python train.py --num_hidden_layers=14 --num_attention_heads=2 --head_dim=128 --hidden_act="gelu" --norm="layernorm" --positions="learned" --qk_norm=false --tie_word_embeddings=false --parallel_block=false --init_std_up=0.0426 --init_std_down=0.0213 --lr_mult_up=1.31 --lr_head=0.00777
MLP neurons of a small language model. Each row is named by its layer, matrix (up: input weights; down: output weights) and neuron, and shows model dimensions 32-159. Each number is 500 + 50 x the weight over its row's rms, rounded and kept within 0 to 999. Numbers have three digits each.
After each neuron's rows, "fires on" lists the tokens most often at its 100 highest values on Wikipedia text that the model never trained on.

L5.up248:442462523595473453476495520472594519459625492536578521471491416563441526519606463579514529569501498472430607484487408486523543570458469520497475587458566400425518567361522457525469428522460504570436457488503620511581475556487516423503531417554493453563511483399529508586503512484621570520560449427465447568518512458571518334508483520526444492423467503460493494531468547536529488550533
L5.down248:463494545522484521545546493635446454563403503474474508486630529527532394548527550524514493553480421398554492473473583541484497384551432443448509445589511539483412473502508474433498487436532463586548547561558438512446444506506460474552460516476487516503523483455420466359521476566591357608449514526512541542488475511522489509470535458462427536582597502463504480600434475440409525483497
fires on: " was", " She", "-", " were", " had"

L2.up216:479507504563491490534508483469457519521594468532516534412486459470570415565547350452530494538438416463529511550479559451535561514513551519499533471552459520489559425513467539439476399467470435468451484609514554494497460540477571444503480478488496417551545540501524459551531558511554523597375526459569511551504485512448592540488385566483458522410506595588587500498520494459495400525581
L2.down216:506458409552436469485442479474499475465534502553605590460475500441519535455522477485595479530569541503507528420389448493479486418426452543580445508512469515540548468461508530538535494506571440523482545404446549544588466507469446560487537445552519513470440579407527555419468547471455493527545547532430471540555549454566511559565443452658515442583487464548546563514458400525487512572482
fires on: " G", "in", "il", "et", "en", "l"

L7.up0:519511498489542593502492543407496491486518478443466476443583408430512529456564461418528525516526511568540482443551560519500482472496537569509502530425555540394440480471481516493499560472437411551504543574501391514511465534584466484510445513462467466521393422515460611552525604405471575450528561474456505538577505388513494442401513521519530525453487531525503493499450468565475506469612
L7.down0:447575496480569440510468455536402425452531474505532509476502494490438464561411460572436457440483556475565524542480445484371534523488441651444496472541619498524496541430476546517539473535590499431549542446494495494460517479444568568435500507509537513483641435473517341525528383416466443540495417584465489556421499485461535501563489531455499540472376463529475536531593542448533533507449
fires on: " |", "an", "es"

L2.up877:555531531486502547514521463473498496526488480474520544524480588450488422432506420469463457438416437545494551513394503481467516450492478526477477466457484472518551498450620405542517563529432581540435527577432540650617495617520496528443538489524518476561499487502525495558410454514592483471410401505471417558437484484515531463438463524449410550608552486501455542493497557445516444424436
L2.down877:508464574495503425505587511495488539520474443492621535540516496542482483572512489534460560446473467442452567477520524511442495539545515468470446547576497475521422445416588560523454458519485452403627563559493601547525483488477503515539591473507536515429537469498512492491511466443569512464542452464471519475490459577529408523484503419418466403510503530531502531519392632575554521591584
fires on: "ick", "us", "ward", "ough", "ric"

L8.up527:561452520510480493445515555531504511459518532502539523486509400416580530412563625477583496432397477563458402529538444542541477516488484466475434472504483459474527578489475555510449497398533425461497489463505557568494503510373437480473576564479458577502512537468441487473514522539476640441549442562453501586511580392462520438348606500469450475528570425546621469568526472499470470445446
L8.down527:436520415489469443514586558512496506406507453435531466533501480496461556493544503539549564520479497404472471531455446509575454479621430491448484530467450532478495552475582596372575484515506497519471486477462565507335526548510443511498494533524548449457491509496493574483512549530583514485438506464487513487474506507557516468539519384487472489552537581472464537622512506431433526478458
fires on: " Ro", "ro", "o", "va", "la", "l"

L6.up554:458483541480359447570462467498585531429460421485560409423522499525581556519549515457570476506494413471592490553568425462563459584510481641387460511531538469525539399500498506510458533509555496467538552463501486508587395500495511479546572412475461459541495443472507430403460512489538506519555577503469481429417523529502551515451517418540512572518498523541545512497473534561513567569511
L6.down554:587475530541508530494475497430501508474450528425502548596608464490412419538376466483514465477554538499504533521491597383567555477462461437580560489470465500551386518513459449445471480478524435504503435456455485497576528468478535541498574552547484552548500534465445551515569538479473524582497429544579546575472577468507561524470563470480511470439464492480597504515459485544421496508530
fires on: " ", "ary", "-", "ro", "y", "er"

L3.up15:471475529438515534481512576550469511488487490497471519480479465556560469488462507502409534547492558517515525470532566529488581501509581310468530556615548416452560389444501491474495581496538463536517480445483507464532418485505401540594385540490535500435524587522465498483511541596574484505486507402526552523484507473505373500576485448468512505534498521420491489417469461527566459512456
L3.down15:525516511473455465503469497519604421476571593480560485412510529537494411475570488402478456475474405472495483565549483450582615518543499538520436529592545484533552457491511533507522528371532495479452530486527518437465590582416558524592453508523534539531589410600414575407492598522506490485509541486369471543526508497450525476547556506428439547564526475533627492466570464504524532551480
fires on: " M", " S", " N", " L", " J"

L2.up675:476489475578499423487452543542593531554530528498394451488544476479515443488443433427531446467614576452524514479536503479495587493583459451518484521544497488547474516390493577567520527448516549431514499637463494509526497467489535478506449388456517440497446534558482518489546530516587486465501410666546484466538467495541503493493534452532494361488456482464545506516563522498457582565415
L2.down675:484588480539433494423473518434450640471583559570521504428444494516575573498511491513498556500562576560501558545541509441466423575412522577565474542479432466460536489449488437505532454485551502532468465432582577496493577470505504442540558493538494483498588484479477476471469604592389452458541441439409463530535521551536457557402512450540497587551505466551399480473504477540596508452438
fires on: ":", ",", "th", "),", "int", "m"

L5.up971:448496475604421570462484501516533437509469422491409523447455521566461441462377554392465399534419485481437571548471502488497496540546370437510561556550456504478494525564482618455434447504585524555550582503496395543492536526523525498556450455455494567519548531523581504463556513500478477525520441519438476586529481467516448438507564517462592466468487556462503539436421526540553484535449
L5.down971:406472493526588465474527434569457588543434613565504485466574533548569560589491474524492539443549560557517547469498526382472463461576575490482506530564596499591508481450479506428413458534573518513474424528499498547492497502533482446459481495514534467535498466458476442559504546554497471566484506567482573476486517514527545499517494523421564489494575417487472522474479466607451494433494
fires on: " an", "p", "ap", "ot", " Ar"

L2.up168:436472475480547567502422488624462448457545477479489483529487555474505466461524558527498547611531487490421463456464465484554508486624482432532453413489455384453547479497488523500537475569501469404487516566527475541377446451510617573503481473457520470501502624570514480466547572492507565441546493501479507498496458433568510548436487508510563456605497460512520569488491533385511458462458
L2.down168:533532503414418401423541531380530494460533540441399517470509534521480534551545509495505390445469585449534614513397513444481520455488442566514437424519505438600497572489428458483532456513615487611488432550442536520524526516459470427530462508440499505454516513378361556424555444537512407497501535478563486467481465508562515515526463476556423468477474510460504384597515461512501534553547
fires on: "e", "re", "A", "our", "n", "er"

L11.up346:508445491511395517478479431482504460383555471500523481486532440477491547432490581537548458558443578544545514419483419489459427531429490481493538533541549447418485491529622499456499546488558480547452455410421543495565421512553487495508505438469565394541458435489543577513490540400502483451495461474556459554522536482413462500470474439522497559522538553519514487570519503438541396505446
L11.down346:516517513377577484517502513585442465404556579530456575446481575549418508513510524487484594491446504478532443533530397535473474519556448476537448557459621487507540389562533530546561517513513511453536610477489592480509487483561524450554489482523485523446456530574526529416497529469510498466502516428483399449473550526593558409514543512437497479463383507528483529489499469465549553523557
fires on: " |", ".", "-", "="

L6.up827:468496418542537490541575463525500424493549550476473590480552554596527469449434598498500549503516474526445474492463570668500535488540526452557564468496441510516499468528517482486515506402635448405524492515591510462536555546473484423451511480532527486445522420456542544498535586464527459507539466583479574506504485504484443393517419467509453585460572462537458539510485473581529522482444
L6.down827:514480518538427567479534610491527643473567398471485521532578553439362540465543475515463465501493464461548486521527535562396493498515525532419468539480503494528533501453443532537489462494450550568483416492503518336515477556438490475481466504561498506542497474417466589524518419541546486526464532493442512457449506545535466549490420514462418466410514544462494427459538461508489592469564
fires on: " ", " p", "re", "le", "-", "s"

L5.up299:544456464505534486561586626602564544472539485562460643421513465540423500477425536479489531458431491514512389426598405432532466467455421469483537565502608547428450547562387490554525487556416431533431514483439532421490495429530499538520492415515498524504449441481495531496445557533519575434535530449418492463376443574480521449468431547560530510472428531580475461577580437468390515549574
L5.down299:465383526484576472488465554505521543518486474503510541556518469414614536475558603443564551439537468544459481436566479523496419460560418439480492523474500468452539542501464520524443516466522457537462480503540496530495442463458555387437476544488557439528515523541476484528481474605496495429441488507566503555542621443397474491443561479541603506547524502534475484453585588557444459439433
fires on: "s", "ap", "ed", "mu", "ang", "elected"

L5.up38:429556430522460592533499553446429522518450508516513563444458484462403522465462523534566448550588465486436415429503433459534506436503448623465543508536520521614470467523466455558464464506475492460396479426407510490545555421524526531603517542511532526565528596521472435469513557472566492480493476446419467483438446544394551469486405502533523573498397450463538524468523556468456438581640
L5.down38:517463560547391510401562496554614523488482418517423461623473509425547589484446490556496512461408430477485401514457486561476458532506513548426546497538440470542532479467476488524478541548472535537424516422479495473461536534541524558519555505534590446507468517540557543473365423500463543464505542626590495465529491617558428512472592529453520435508503553507431490560509482472536561426502
fires on: "ed", "s", " in", "t", "ted"

L5.up1017:546619461591498516543483505415581520468514516478459496501577570535487519524571503457597429538479545465533510406568488544534481562590546489495498480513513488494514473539409505521536439418510466506568507451511537464578649524470441440490384477481530487335465438469514539508559441517546489544489559584415491504539513482585528489572475492500505474536542529507586529468526551524411461474528
L5.down1017:462504491526459445475494555493492508572538443495419501547475471409513464537529475520474519518489372616513501603593460465530600553499534438457562525508461534555441566517437478462449405456497484516480526447439505519463423399492496414532511466484539485520363541474502527584582441550414439554497521383585457571469576478527409501460488465585502488537502525487480551478430444458481553529443
fires on: " ex", " p", " w", " has", "ur"

L3.up367:481594441639639545409506573467556514371507608461534559500504517502520454560634504515587512538530490401539490505536477413471502518462502593446425482461488517496486482453467468457533510510420444569437528492505493474572507488441511556571526542466457542551428439474480500524479578495429587466474446590517458539487425486404415540511523529427475529518495531461636522514472539452536460493563
L3.down367:494508554519497443462506530446471432514483566486417460455536469476491565582528527535424504528447465386580455548500551488477438457557461459473487528528541454472497544463498443492513571486500481504501544446470498454464420563506493491552552493516519435518522599540507572490474392595412563452553532620523469622518520567464459572504463470491489527442461470480549475422453517474494467428489
fires on: " |", ".", "\n"

L3.up60:479506429511599638507452461510488500483509515472461435452559482502511543487497519556552508437457507549479501531503523458538637443517489482530511440507398512555560529522410547516534498488514518502630478481509504441491457363496603565415449513422524466527449487468483489530584435515472630505581588514478377434448488406545474534464546544519496524459408420574509513489544537480511484480504
L3.down60:459455497582377501469586546562359540508509416439518424437446476575448503417500496554421440444466465518485456536505538506525447452495378519611513512510461441500500598458492428558466479469563562526475586558514582489483477503445455553415509477545467605428496460592443481445441501507457461391495435428544483526584551414470539489502559436515470563485545529500515555528399545528493467544493
fires on: "st", "ba", "e", "wa", "n"

L6.up339:555506465514459476457399530464529526461495543438490506431420531517488532473508578507513502499454484508530489506566470566503511464480381512436532444516422484477574521539558518484454487485547473564519465492535490488402520533477479427472442499522485542563501502523514554466497446567374562447484551478508539427521499472485529511466546491453324445581544510526664502496449574536506551526538
L6.down339:479444522552440543603498513532519504486395527481480434471383461428528535440482516541478461532483529536533452450478521522581532512549452547482471595561464476586548499556529452598547485429462478514444466575551451465554568504476434509413463506459472482585593542482502560519463428464378440527467499473488465486522480521474468452430450550487467491556428573574455493438494478431528467490500
fires on: "o", "l", "ro", "e", " some", "/"

L5.up559:480482461516487543488595596483421540543511459465500514414450502544607542480474529501522552497521531418639498488518495557433416565489478479484536599371470450509398524476500474470559528591567462530506518499417448505608559522526502526483437494519434498557469420582574506458326440459536442528537509531627515419537507459488395470455428577485439439496520530574482511527490451517579499487424
L5.down559:566403452495522487485471451512566486436588458485473492477450626504506491474493564496492464417469513527464552485399410492535444536574530597518578553542474457510513490561411439590550424508591477489528424577389438485525541477502506475509497522358439453505542521518516413519443488530465491459615398541459508432485462535481407465440483449534578455467507545511445486557389501510511506542488
fires on: "ol", "re", "le", "ir", "r", "p"

L6.up232:492530441444468436458458578488488574550460481470563525480612538471532509467487455509518531541558473476529501442519517516480581542544496448531504579635483548484538515535419556600535480443534464490445518496444416506506535468536456477547434450515521419563496538486475501478554532500438514519460530435541538559616364517528488474578526421493485448511500457487505508476565445542475546606548
L6.down232:483471539504463552552570510458515464570541495587423495416514473550467464583554542506550525480522483483564531515537502450539494487436551502525396514520569493504499409490474460515555495476376512568535482494548502425509533497484386488516502405584494455439466454527512587519557512603505491601477494522450566441568519400517452563509586376463435412483421473521573610575463540507487531487479
fires on: ",", "),", " (", "ot", " =", ":"

L7.up524:501469555464532550484547574444537505350396572568490530484533371562438535476521491463538525513609574503528470478565498531590547478512528589440485553495520516447440492522410514464545460468580453479576451454535564592427484521504506503483449520484467556468466491494576605492515530409505564418544488465510579533609503453468531508534454491415495502537491500577553406451459446575551529446468
L7.down524:445477514457464474486563409513503465438566485428488502528494486546591451505441504534526536471554441511447514507496543495511476475534399534474509484492491457591460504529501467476556478429431521548437395494491507447524495487629511460595432601507545457468570522513445478493568487475494535554438489538490525521469558603476520575406497493477509515460566472536562588483501441424521589481482
fires on: "an", " in", " F", " on", "ar", " f"

L5.up981:535582465508430534529534567530497554489377475506426404514399484580482582459445489488602466576503475543484484497345503510448548463534590449494488566432516554576532498520457471445507459517588490586525464430462487483444541498514427471565575514586482499447519458493471501462437459394567488571478537460422509485495535457565448510460545390498499447538453532528538488536520379491442468452544
L5.down981:429547497437522572472514457419564462460545482565549536588525531521468523577449496526519518583448544491532499553527458491480554578462484487519477536441555537477501488427529532592503497552564552536525520433468544538417456550495512573446529564528532532518490439465550517576511482472371405423505456486602579453556539533418436461527523557469518523399581580469484424503475545461560569490507
fires on: "-", " of", " in", "ar"

L8.up387:480587485463540572541533514536623516573480404553460518490518453453552510498451414490509472582569499509544413555453513527460507470499477510446602495411477432488479553548485453507537481458542542576544485452406485519467365544462428519483484510516521555448520519424532518540439482446541490397535483558479479388551480475497436489444499442598508478467539530539503534536459437505448496518548
L8.down387:504563437428526481528456495491525615526479403446483496544465589581518469406553504462434527502535444478384548514506388487437542502533511488448547592404495495489426470526491557414510470472464589477460568465520563565514452457493518462585541574556495471439500399632448505487415463492456536512513452600474528572571579473530400537463545426473495568554597449410463465519440519491519508573535
fires on: "-", " to", "th", "op", " in", "ad"

L3.up958:394519459517566517416470432567488437467510427455489567524588435459379500502461463614500501483493521476509574514464485525482550480484511508517407471524442561529496420495534422543516532498523476489481478558514525565574509535551505489487527445436550433626446474579459542539427624522586451557559547485459473460525452533446438514556598438467551489504524468534582512500536507542534431565438
L3.down958:529484487401484488487612436492527455556547451507463502523503513409502485521608547489486429439548552472359547549455526523499510521540491589450573494482495450565532431538529489525473490468565488483516436497508456480468540492595589459452444523523465495601494567521651541472502490462442401451451466560477501522551477529474476518486478400529527574507430544498379547478568555533530466502553
fires on: " |", "Y", "o", "en", "al", "m"

L5.up873:473529496456481483437450477472542560425556504545561599515548490434399567506560555532486517474475523497613494529488499518433564543419461536552523516576373498505434494549541475463470493555497515480505511443461550490553497464617509481464560542448506464546440572532508553467544628450520468516555476504542501464461482519479526421489486430514492477400474496590553526512521577456447481439511
L5.down873:481563459589598379510411530594479568481486542433508544465546502522493484546512463546589576476569500456463461498476523507498449421579527496550508472474534516435534474581451561533458550394491499417450523478473447471449514470505493469464499375389496486478542437493489442438572512485477564539486576540540514559506510583448542536533513486403441517524605510406599543457531572536458501497479
fires on: "o", "al", " |", "elected", "."

L6.up179:506531521437447543515418535486516462593524482497539447504442396466568499507503450493599481495480469536505507479593521534509600537521439488499558428422510538648408559564559461455469421520423467591551522519547470519380473475533501527528455606512541492526602533413532530501480541483457437497461455454516481504512570440480486549449464477460469530481534495372495496529510526577515498420504
L6.down179:506556478532529507497518593492507524629516567491365474517580522441498542499508527524447433475500430484526436503463454517472588633468450553484564470528504491528493571433470464527514512451471437493470484481519541444537434457389507472443491458453517477487492573467389505502523473564440485557535540543490479493542526516461492534577500429502375462572562516545470474503469517515582540540591
fires on: " on", " for"

L7.up386:522494554480479565345528524502475426507481497519473520491438618537609459505544536476589479487461594505472409495522474510432553526470433563494560493419521481443493539540471601487473449530418528479437563543511535489391451622483502493382459558481437554511483464505460484448477467568514550489532503570497588499502561419548423507451416532524486535496580502454518540466490482471502486488530
L7.down386:510458434515594443464397503473504520512561472602565496491550554407503467493482524590540534510391500628484515504514545567533517620530500530517430497511575468480581495546465556507453544438507418450511417550505562486413473550468553442605457465516510514453494424499437562574406482492482485528536520491486554427487464453485499443533489396537540434516513581590473483488474476509561492506548
fires on: "il", " A", " a", "c", "A"

L7.up173:477595485457507481450458543540435466547593556556543524451597542553497539513514558504462543436524421514499535468522565452549547557486514453470479434416459476461489549528560436455527515422528472483561539529528474499494498584455505440409558455552368425466539573440602402521529535420446519496572567597475452466539504530540457416433519475500521433501431474511573364502455467426472501472422
L7.down173:549446468585436512550440496428506486494571482578480439558600377551440488507477462489445573518382563525552616503418542569524502535570451517505547437550581521497415442476408572545499503521454469512474484406496467499459490531483495522484492545404593521467493455547478555571515538604521388481507570540411453427506504529473611491431509464478532502551471591503492469559546559467459460487558
fires on: " "

L7.up632:509454561480429433563491524463506483451539483524568453537505533497625579464464480669559440452483460453494520462428481494553533611553491569480542546496480534468450459567381572466579530504504552585509498588448503512550560557451487498474557535489396497590543429532460547423450501483497543527410517473425506492535499453540553447447485486495552555445524476517491523570437533591505486469449
L7.down632:497488543480553469470449624550467514512514508581478470621585571424489387485531468383420533467518601504575514535503460507414533503524499527409574439431474546504490523499515501433500527554535509433574490434467493540477471459553500486414521436475510495447567464427552527486516465582455430501532506421551459529501511558504502563400441499566434435452539562371544454522578517524431437508534
fires on: " ", " tr", "ish", "mp", "lock", "ro"

L7.up572:553477482528497482486501434449458531496498521547573529584525628504591430407546511455511596571592460531602501413510454468480524446458547511490472537483548461554584461501451477437410574424495489490475443522512439445444557564512529500526440478546539476526520466482478633564435525544433620445556561429412483457537537485554492455519460493458508502402478542485507548548529536598507441537497
L7.down572:535491516535527463558542530531533470519488474430518589507527585516405592469434447486487476476364493490544494490591459491540526457476533540531437450522545548480464535428488473455486487539509544532587493499543450529582410487400453553504509478441595504508561380435521518548439438666495506454467527304514494573474504474409542511595403529539609499530501454476495464434468590491386500469469
fires on: " p", "log", " comp", "Note", ".", "%"

L11.up75:469449474420395519441520442492377489467524570511537481516528492456459510566488500470491499500492522487403424474503472484472548493531570467515476543428518522488440444437534404543530512466485478493391523524493584432408596509561512443519503461564533422536471477483504554457527490595464455461565502510560506465456506553488560489540501481468419474562540530494505455484458477493545445476602
L11.down75:392488547543494419436494450457543428420499502404476484456428588473542395497548419532545492480538584477512509448509498438500448500433539496484540407519519541536529374583443558610582572559470521545511461414472527457456428453542418512560507535578513411524557489477558525497537495501421448443464543541593487421551545517492472503512466520483427525480577506541538533478495460496437498412487
fires on: ".", "′", ",", " "

L8.up508:471572498458517467459496508418563502554573509474492522534572472481535493501395567505474525447441545545537494550484559481498563506502466539532548403515569427455466511599529537473430413448571561422504423544574572530568524515552476417460585413454493410535435506508508463512527472474427526458553522574509477552552470600494481500429492500519479519432544425471504603491491464440476480541420
L8.down508:489412513448475472486470454517487512521600472533569471547625473534581521510534513543479519451490546555453522502448538552446580382481431405530488556511546458524428447492530546546496560556507588458491492413560537390504506478579490472451469539416517527544524414497513451531580575526578483483531488512389444468463512454525610560518453492473473489513537552536519435596425492477584511461494
fires on: " "

L6.up862:529465528484505468468552442512457410436540526503551535546436438503556459496552541555568446544506596468458557489574621514419503555485444545512567576492507416506590453468516503441393422501525526474473518556449532536529533540558464566487516566428423491628477539423545524496450487502502539531504431531481480554426532476434500550456418518583588526427494448480463564525423482507476460574505
L6.down862:398564552466526522467472596578480431471477538482586587507532473545484491496522524538520495479480499496532575499448495443382572539460524467494423434472557470563580438434485610423548600479439404475496511490489447518521459502570520466554445464567465503444517519445485498477460453543552475585515593586518462486520404498520576519541499528519416502529493460457444484454517488489438508566648
fires on: "'", "\n", "A", " A", " who"

L3.up470:546487509490463435532483571464475528542592554442457450534471497478481474616485572432485523495530458485502471451576438515481459460498445478504475441488537482472500468530575544493461579562590451463475495479479465522499467396567349575513537543489542494495532431533460528425531483524544575481473466476542465449570482480523412445545499568472492493374585485510562523488554522423507486547526
L3.down470:535438475594512414537527461562500491488503475544546503571522661562504488529428528469487557559485420481484504524562451488489444504478518474480531417608479515524522529411473462539482502484472460485441454503521480454542465525550535411488524488519531517564434505480550427491584523467509567509504419527551508522525655477530463423514613411529442534441547548580463529508406581453537535584589
fires on: "bu", " Ra", "gra", "gu", "un", "or"

L2.up819:510512492555497422527486544435574527387487587498549556559487467452581493547550563516551586521466513444493510557556475523417503519537416553447480504502541435550478482446427395528474456504548473491460505522577501458431533523518487541502531563477534377435481368516531474499706456551507428476478506535509447529514484453591452457450477495519541487520513465438436477488520485493588535518446
L2.down819:486561521532538406527519494465428477588472508530437460568514467533521483462503451508491589467580481511492421461408538445441537508595507511504479500515539466507480578545555482580536528538424569512523522545567523505525448554481500375487514504511607607493460509517427613474498499629483553564493502463577478555557582503490512385482622447526575538550463422615542501469560584475505489497442
fires on: ",", " and", "),", ".", ").", ")"

L2.up300:460531494510505537477479587584518508568493544457480522526548577543435552438405399489562627560483527486472482456434385518485505481484451505427419551456432497479463590552430625517492523553464515437543434522483524539446614556470503526556571505572453534365445478405540531515468494486557459441365464523519463519536505507489572494456437502480481551525549491549530520486453520486496424510525
L2.down300:451394489441472455479551520519465481421477558537477452527477446491494515472485505480519461556585528580539465578577569528550438511493570444475557426437394439434498539452480377505561509422520531538537477559530493462522519481509470511571525447471492540558593562494465501532466485446475498494578441487481416417489577594557528426502520481534545510577447509479482508501546472527535605461488
fires on: "n", " Country", "ate", "us", "ne", "ification"

L3.up772:502510557440607494454454519530457430527483563499484552442450435401472474541539476496541425497535432553548415489537589547472492361425517450468493466515553445473456472488484423457403448543620458423488543463432480437567462449561466538464554511407525460473524447549483491421535440557476600402583534476459518484579617495459530449465506496537523478523523489547570620443427469547530479598483
L3.down772:544564515594489363583558487532463543494623433519541499490500500531453529468454508422538510636575473505454480586580475495341575524525554490423474493504553451510475428426526491485540490432492466426363474546431518488530466477439501444542532493574442522552455502417515521503524547503620433554504442529465464487509635444554480532572483571505419442386488453513550455474509510480550511562449
fires on: "la", " Ab", " Ra", "gra", "b", "ra"

L7.up596:507613492438533393465472550425532483532546435514475453491411573635452477538472526495440534472402556523441530519508635579509624421536539529552449555512462458494489522548392520476563418438538528510479491466476510490442582505545525579474531473477453488445533491506602516536585504450549460403475542495484443483541490399464469448589488496579508529441478508488451445489514467549431531529494
L7.down596:536571584503357492540482454397480449551581501530505465528507479539503548493510533484470514538591501599543484471481535418522402464493467559518442472550482498574462507477565582517499502525551501552420509498457491453465494345503492487466432508523524427464416464515469500475488457479558444414551606518571513641404448543563482472527484330552555531460569455407400468567420576599536518484481
fires on: "c", " ", "and", "ress", "ish", "y"

L3.up196:517452540483591485526479437614536562549568469426476556462407555487370374578463496587513502435550410459473553483501492456565580368503447481554514515445557430551525462516548506512500403528515553485471481453549512479639472544482404531429479456436419564595483513456545486500528448475561545415495480507536557524488439397613467485499492574446464564521537500510499584411479503486599521495504
L3.down196:448383439484429573487511466488456490517500489500468541523372475526565482489494506600486488461610406449527586515443541623492551567453479346522510530513516538485515468575517544530559469504487446435461572549517431535472440461491525492503456500483581513417465516500483410538569486509542471462443403504490486472459531561516459486584487520533498482546598439411488586517451522485546498508488
fires on: "ick", "and", "ward", "ock", "ow", "re"

L3.up328:510599458539464529514439489500511525387527549583500514518458547478458531453425529487471412499438478445519639476461493404492536530434469406438516648545533566519424494524419542431502493566454495435542610494515557555496557447552496518516460533529433418519521457517566485371459533589482471554493564435513469445554458521557508488529553437458528511611561531470511457503492495452460518602447
L3.down328:476510511538551561481399485522479524415437598530513425446505421512471547428493457498552500453544443465487498582481572491524488432526501391530504599477440422529576515527403475502543489468534440508522574468520489532561579549407530378471449453532485432511498542506630562542522598520429469456499558512448454598397547521450426491565585506510457580434549526598452527553478474486582507488490
fires on: " an", "ot", " El", "hi", "ep", "p"

L6.up663:569586476461454476542476518453606538516517464478442510542515559503566485559475572510435431524518517521464482533555557489572570419483494531524489455500546426561519485566491513497561477468479518560564498570457467447569562472575529551426572478520440518490449456482445467519499529472457525521450554474480465514461438528546503408545448431594474445523475552541505511458644450480483483444553
L6.down663:545493477415582423416453580519437508572448504569520471477436498557506457417476498530523514483521535442395523389573484487543453403503477481534501493517549442494472447516468494530627546514446407452526504503396418531468504584422510472505503587547438506411546523528457519508503486459502538501571477482594516524540561473460536507425559502535399590556551431522530494463462577569533497541522
fires on: "s", ",", "ish", "and", "en"

L2.up325:437551501417468530534484484430491527534542409507518551497425492489509431473467453453556468543553490508605486475551509548479515474608532516480512530630423523442503496453458469485471566477439482497466509429535545542617455546466441583473576460445506481491504582538460526519497369403615542495493491501491458498574575480495448466475454431460474543463521534539493488573489461585453517442426
L2.down325:445535524540497517472468447567529532477524469517549429525463518452493454465459635582513472472577454555425537485474523457492491506504541409534506444489602428477464438548475613585469453530536489444527517558468504500573413539460595524474429509621619451469468582471470534527486471472468537658432493493548494522577457573574464506448462421451519446482484540459503447458451471485523561510564
fires on: "re", "al", "un", "it", "op", "pr"

L7.up628:528515497513534532458511498467542475498446543567430523536570579434484483412513412458473471498507429484532513442465465622509486466547488482480510446540515549455517586488421457452461508463434635464476567507532522460463532450508548494516464534511456517464424467428630560512490524434509555496437463485386483458525496524522534560484475564554453542539540529487595491486559570545457444431446
L7.down628:532567479432452447462493533399505445595522594520532505493506434556416499461515568477490587528571436516569505507601487466574595550572521525525469499509598534551420521413471495464448478399499564502545539469492518475439501454549470422450391490454421536575528455583555485505525494586480478472551458546530471516493490482451443487483504484557524517455455441470507516592507533452494552437529
fires on: " w", "s", " p", " opera"

L8.up956:450526399521448474500520518412464464467580522414503486504519589492609429512555573474491549565546517565468481494464479493489550558463514649555533504484504540421483430480487453523495427594459501490471469532561549450525641505623539499524522586493564476533450463493486451475514557506460588551511527512469381500454411537492461514590475461531450556549523465421531464402582387453541434507550
L8.down956:528479504602535427503560491412405507503425407553464516554439562538521505527552433468520450457484603565453488520536531536380479470465478506436487455524483460520533483551486495537442416538494527538475435449539546480524551552540588551486512540543445509509567575583525528468565403558417496446523502561527530436454493531467486608497539483495437545563495469419561545511525318473488478458612
fires on: ",", " \"", "\n", ":", ";", "."

L7.up1:546509418419521537547544521510507510417539517398534471472419557596504537412512510527560530484537485502591570526463419509433403594455482553448455499479470485436597558560543498538464511579555462473473426478547515466504512491638537564458414485435422592550541476567464611410555485523528390500505559548561445528509491407526590489446515597536423511457538437536476508489553463496588481491564
L7.down1:540451506535520429482519407462597589543443591498442366559497533481566529430450600584422536438527463399487515596549399466508474525464542500500636454545488424476440526507521495521481420492497513496507481585465505458597497546506488585455425461487511543512390477488474443461584474530513497547567526548565542451474474444519395440515572442546559468431545530483510469476521505495514492462518
fires on: "re", "g", "ov", "n", "ev", "p"